MLP neurons of a small language model. Each row is named by its layer, matrix (gate and up: input weights) and neuron, and shows model dimensions 32-127. Each number is 128 + 24 x the weight over its row's rms, rounded and kept within 0 to 255. Numbers have three digits each. A neuron's up and down rows have the sign that makes its largest values positive.
After each neuron's rows, "fires in" lists the words (lower case) most often at its 100 highest values on Wikipedia text that the model never trained on; "fires after" lists the tokens most often just before its 100 highest values on Wikipedia text that the model never trained on.

L4.gate149:119104115146136156136151086151164109158136141133140133105104102113132126155111125116143133118168132112142114143136153150142128137075154139132121125104119115148103102114135137140124127101118154175149128150171138084186134124112194116099155156158102123119127073107178136159123104101133099157
L4.up149:092145097110134134121137144142093170170107119123155159110141083129161144141130143165157126140166118081114125164100131102143104130142111139127105125133152133147153113092119149122112106126101154153134127136124127108156100157146162132112126129092082173117116142127143105127104141150153149130
fires in: "the", "a", "shortly", "soon", "then", "short"
fires after: "\n\n", ".", "\n", " Short", "The"

L11.gate115:109196130123192137118139162134161130161098116135157153148149080149104137170107125159083101154153114104130104141127134147163114121094102142152151143117110133153127116160098150114146153141157140129129173116151154132139099126147143110132134183124103143138150116126087166121111122127087136101
L11.up115:119168133114131108130165137138113140137115110133156074103101125134101134131098159123091107147159126128097135116156167142104121159084103160152153151158084117145151082169074132129144131130141147135109092125150136119139143124114165112088113115118140151104137127099123098137102131158091152127
fires in: "c", "s", "e"
fires after: ".", " (", ",", "="

L9.gate205:142119100136159142147118124137185084100101129146139154127144097178129108144149151100116109138109152143141086145144137138130084108121130144114102123154119125110138142110122162174104140120162097126135113108146186133162162178148112135126103122120152156153171118105118113136118187127129160116
L9.up205:081113153088120138101139115135171128137162122115128133130158142148129090129112156122149146132099144111133100136109101128171105136130121135185150115155171133089135178153158101103140159100139148123123103115148121127136137082122117154108109117098132122095104150154112155139124091131099119122
fires in: "the", "s", "a", "soviet", "german", "its"
fires after: "'", " to", " the", " after", " by", " before"

L10.gate136:143140133171114127127104148145149151139191140128143141161127134127097129119122134132122126179123131146124067084148156120151109132180162131142134134121126120112089126124111160126133104168123131094138159134114137134186168124124143087143160145134125144128083143092092141107178166132102133107
L10.up136:108135132100107128128131151127114146115106139161137157101108076137090110132168115146163136093157114134123116171116142089115136104138101172164109159090123085177131134151138101101123102135094156103157156142132128173065127137175110104114146157156162119126174125107144103148107117144146137136
fires in: "of", "in"
fires after: " one", " some", " all", " many", " Some", " much"

L6.gate167:135130120144106143122125156137106163159104153101118133134136137134100117148085112112145102139109166100107140098163129116137064099103121122142154098081123118152118112111146157099150114087156102087131099178090170083144099101092130116112111146163086159158123169127140089104127127143104125126
L6.up167:133132159111139118130137153147159161099119120143148139143116115074130102140099103133142125101141099143110153138073086153188120112156138188100111101128133134150133101129111098174106131121139138074116124154128147138103154145085102135105157121101127158095122103104147105122096146117125121145
fires in: "with", "as", "making", "giving"
fires after: ","

L8.gate103:103144100102145152191126118154145166148117111149140163105118149124125149121098123143136092135138145135105109139099108179159114137153122136141139139175095117161157103108093136144112157140132160131105141097134136122154120125146097146139087190132114152156127156121124110113126154124157162097
L8.up103:118137151146147123122169100153149161163145103114126111135115144111137104153147108132073117088121147116168112097146104098151139098147143088123167112121100127136154131133162148144142097074131158088125123158129106126160137147121118106087109158160125142150177102109112134108167136134110138146
fires in: "an", "a", "as", "american", "is"
fires after: ",", " is", " as", " was", ")", " an"

L3.gate357:150105162147140140143146151181127165179093174112149119114096132150141133127096081136115128135117153080109135142159088185175085113133124119125111162140143129125099128165125172129091168110160108100140100090122147110137101127123118114138116139150091084161120141112135118104079112110108131120
L3.up357:152103082183098132179081097158173145096159159056126111144141109126120145104137095117139156136113168159128112088115172145160131167152130154111123131108113136144140117164116132115119140091162093108164118189151151116148107159139104129125115109123151114099072086118110148118124125151114121122
fires in: "with", "but", "as", "while"
fires after: ","

L10.gate233:128102122123175125128153135130151116107140125110155156168120071140171110153109102157128141137126135124147138143148145127115132089095104081101135127161127130108147143142156132102128122148168190123121172133106080109130166161129097157138100167121117129113092102165130184157137109119174129103
L10.up233:164092101104137127104110134143138129125133078140115136128143097137133110150108124187109125101142135124107104130153178127185114115132105117108132142148116118088137147147157108105100118117134130103100114108165099126164132136172143171116151175124096143158132135175116153101145134108153116150
fires in: "a"
fires after: ",", " was", " by", " is"

L4.gate292:118107123186137095078136154154111102139109101121107147143091151155096109102118114125155135137118142168142117138117176137141124106135139078135157166082145128186134092115109121105122116134143128097150133169129149093146122133130174124145115122115142132105133104173129135100148133140137168161
L4.up292:128123117118163169125124116171118125146134096116119192110125104107084154123121140161123130138095138122096151092157137129109177093066131124126101091195103151128177141113097125118133105180140145114150106145067117131140129100141119085130135113088095158118115147140125155146139124155142155108
fires in: "during", "after", "with", "following", "while", "at"
fires after: ".", "\n\n", "\n", "ca"

L9.gate437:138104094158123154122105132129111134157118080119160127127108100157133080174143146112136118137116145170115121142122115157132164150105097118154135152145156156113128097040085095158133135141124121124093113152132155141131149143123090087102116106101138118074167176108143152125086137125103137137
L9.up437:159157124148161090110131144170129144101122114123139150146138117151129143156113119109084115125156123134144147155130127116103114131103103104173146152116158125146152139138196179153113105165161128136146101132118160109185083087130150123109102120141098135142106114137124147130085145131137133136
fires in: "after", "on", "before", "until", "since", "later"
fires after: ".", "\n\n", "\n", "On", " day"

L6.gate345:114092120150122141124151102177155093122121135166169091140173143084142184148106147168148120130140130117120159141094139155160110111152148135110119146110132103134150160145138129119131151126088148170132146118092133114102125146161065097117134156178130126116139163148113173133117074106169106163
L6.up345:078081109105131133147116122109128139105149161091150139121114131112113139151141082124116133066156137117110142136193123133116184081122140119109151126153116171121093111143136151120133128128152110180110116135168106115150110132167172139150176145108142134112112135143159116133121112094103120123
fires in: "is", "a", "was", "an", "one"
fires after: " is", ")", " was", ","

L9.gate118:159155131111123126155140184111126161101127144135133110126175127145125125098134148109124144103122159130106076117143100136162110133113143135132105143133133147111160124156156122131136132129110120118102108112153115125157095138146163166174151160125094123101126129096151124120112170127110141124
L9.up118:123127127151116159133140111109104144127152169148094165131130143111114117143094086125121127122137142138198107148100147138167126144091180170117102139128104119115093122122114133112113125109134097102102107127122155120091140130139145112153157102133135170164098096156076119079131121129101116130
fires in: "the", "and", "its"
fires after: " on", " along", " in", " into"

L4.gate8:123090126082110127156131124112120132144119126156109155118120098126103134107097134101133127141074119097110143122169106093122094110115113172158103138080092119094127127132097138127159114146168084132136149126107149098136105138145147100135167090078138153126132142130131109130135166132133123124
L4.up8:128139115095088137110161160113130134148127118121074097119142107105116124098079172142113129106092142136133135151159096112105074102130128140184089150062106130121119120119106153092131094148113138140135123148194157161110117163112110136097108138114115113120119147152140138138147131184121094123
fires in: "of", "than"
fires after: " one", " some", " many", " Some", " more"

L8.gate137:110122126141113140099110149166156113139158090119142128113124121149079162132145149121094115121106099102117125120119127122108097188107153156078122126108135165148161087147142171142143103106167105130088138114198119130141137107131103111124126117078104160155107120122131116141155120140126136135
L8.up137:156102160117059123119145124181098123133103117069104149078121150100175113140134142105160122141133115113146159163113152117132135155147152122106096137157125128169146104091119172106148126161166116148123137124125107130138093132083132147118135112177092190120144107127118092137107159094149120103
fires in: "which", "by", "that", "when", "as", "not"
fires after: ",", "-", "s", "."

L4.gate339:131121148158155155154133170170113122149170093134151084149126130104116129119113104139166168095132099137140104133143114140104142111139109157158091148111104137169130124153120163137132154130116159149131148112086170096114138123124144116123110155127105110134158151188135147112116129133128149121
L4.up339:122138142146187133132152123119110167163113147080145130085129126079175111139112129098152150123139087131120135134152145122128174108104106183076084119103140115116092116143122145140143104086124172152103115144120136121102105137133128130131106133129154099104117135185141085153149107119172090163
fires in: "of", "but", "while", "led", "and", "preceded"
fires after: ",", "-", " one", " Some", ".", " some"

L3.gate221:097095149131129151121100114125149088120125178150156099138114121136133105146078102155128122142120170110141113150159078127148126125103130130118137164097166141141094086150112132082128142087112143122117129107129113108170118130170137081177086126112103115158159098124124127115137120113130183111
L3.up221:102137101136135140120145116166148119097151082099127149130130198111155131143116123117185141109150148128103096104148136086145182125142129080070171170121131109171130092123122104146111165115132160119115108125116115126152127140127120115119133133113099131075137123105095131091129105148114138142
fires in: "which", "who"
fires after: ","

L3.gate100:142100128083081100098150140084126122105105144078139069132125115130115124169111155115139122148152094135109116144151110112127096114136121105131171164102126128148101108099121107146148139123146148137104125113085152096141100168131133151108125182133111160137130120135132136130148131145076166130
L3.up100:117126138168115116144121161075140124160145157071095093183113166102123165127121117085133099117166127115132168161152132148176140141126113131084116146128122110130111119123157133143119133087126098115087135160130121118144145128137144115089095122118134087126146098118100107103159169127128159131
fires in: "who", "personal", "cast"
fires after: ",", "=", "-"

L6.gate14:125145119146141156140117160103121161117143123143131091157172098187151128135136123118177126070147143132119123051170150108114142143106114122124098097147118128129123107139082106153142166120116129132126095121133136107084130148128149126200087114110131098130121112117132120126122135158146141158
L6.up14:146103094146152133156087125132072137141132136163142098109117124128108121116124144110144147127155158123131140096122119117092130148113145156100180130112107109078137128183168087143111137099135124110171143159146106184164087148136097142126107148135131107145090107139093101124101153155104128160
fires in: "and"
fires after: ",", "s"

L6.gate328:143109101120119129124173096139119149161132136161121129073172104122086104116132127091152118144104111141076127122143169118102114126167123151138107131160072095148111136115151139122141091132112151093135157167177135130148120109115114121162145089133139143132108110154173157130138147152099158120
L6.up328:123103113120107107076108146152097103137140097149147124090122166155118161119147124141133126137099126119112147124151103124157149102136135157124131188142113142185094112122141103072131120122107100121139131156156173116110085138155139123116117168154138132108073146167103149113134136098128074124
fires in: "of", "somewhat"
fires after: " one", " some", " all", " many", " half"

L9.gate201:148112130118100131107160156107128170144128153146122119108123141121141114160150142142145121129130094117164105139126170123114165137113105131140139096144128135136145076048141147127119146117116093085080100159177126090140081133133132122131118123108135149120162124190102133165149167101134120142
L9.up201:075129121133142151122123144128135159175109131130131095140126090149165127145118144125113116156134121124177106182103119116123132115088156126187110121079117141105158124140099131164183116151153126145140136075117111137139110143105156137144114125110120150130113100152129082181112168112173135084
fires in: "this", "which", "the", "that"
fires after: ".", ",", "-"

L11.gate209:136138122121136117110140174146189144098089115136135104136150114119126106156134156155090100118143131152129139144126103117155095106109156113095143100088135116111102115126103122119095144131117136153069151119149104133181128138101118115106136141098145186165097120136071130109126135110151131110
L11.up209:149114142127117120100121158128119086091146072160128109137142117142131165124163155166107129120117130078125136158113150178133115093091158139121150138131153136127154110103104153114150164153123093104136140117100131165142097153092118128078119112168104140145138157142109112104092147136121147103
fires in: "a"
fires after: " as", " was", " As", ".", "As", " became"

L3.gate321:106147069134077107173113124127139094109097097139102143107125133146145114152069174114127166141099150112139128134152125142120103156117172165146130142141119126120120129080126189121133125134116139124104140120130089116151075155126163115132157114082147091122108109164110151137126128124150161104
L3.up321:128152102168100140156147129161173112134119138149169168089129106165122105172122150105131131135113141100151104140103129158092133124136151135140132116181126134104115092130151125100119171137110127097135104126133094147160123115114132139159125146083084131143093113077106109141155158115136128091
fires in: "the", "a", "nevertheless"
fires after: ".", " of", " (", " \"", " syn"

L6.gate306:138116098124110152125135158131115124139127138118115128132142114082110080135125107131129142116109132134124131139130147139162126110129164115155082134141098141131142145118132138163120075120124140148116164100109126136112148116097170133139138126165089122121141111094175119088133168107137145130
L6.up306:128116142059140122143094156144161150115101094067092151104121092130118113142129139148171152079097095177129136130135143140150127072104133142135132089120121171108119130144142165135137097139158126137127143122102124122135081111171096131110142123143124142153157115116104124099133096135174140170
fires in: "of", "favela", "favelas"
fires after: " one", " some", " fa", " a", " many"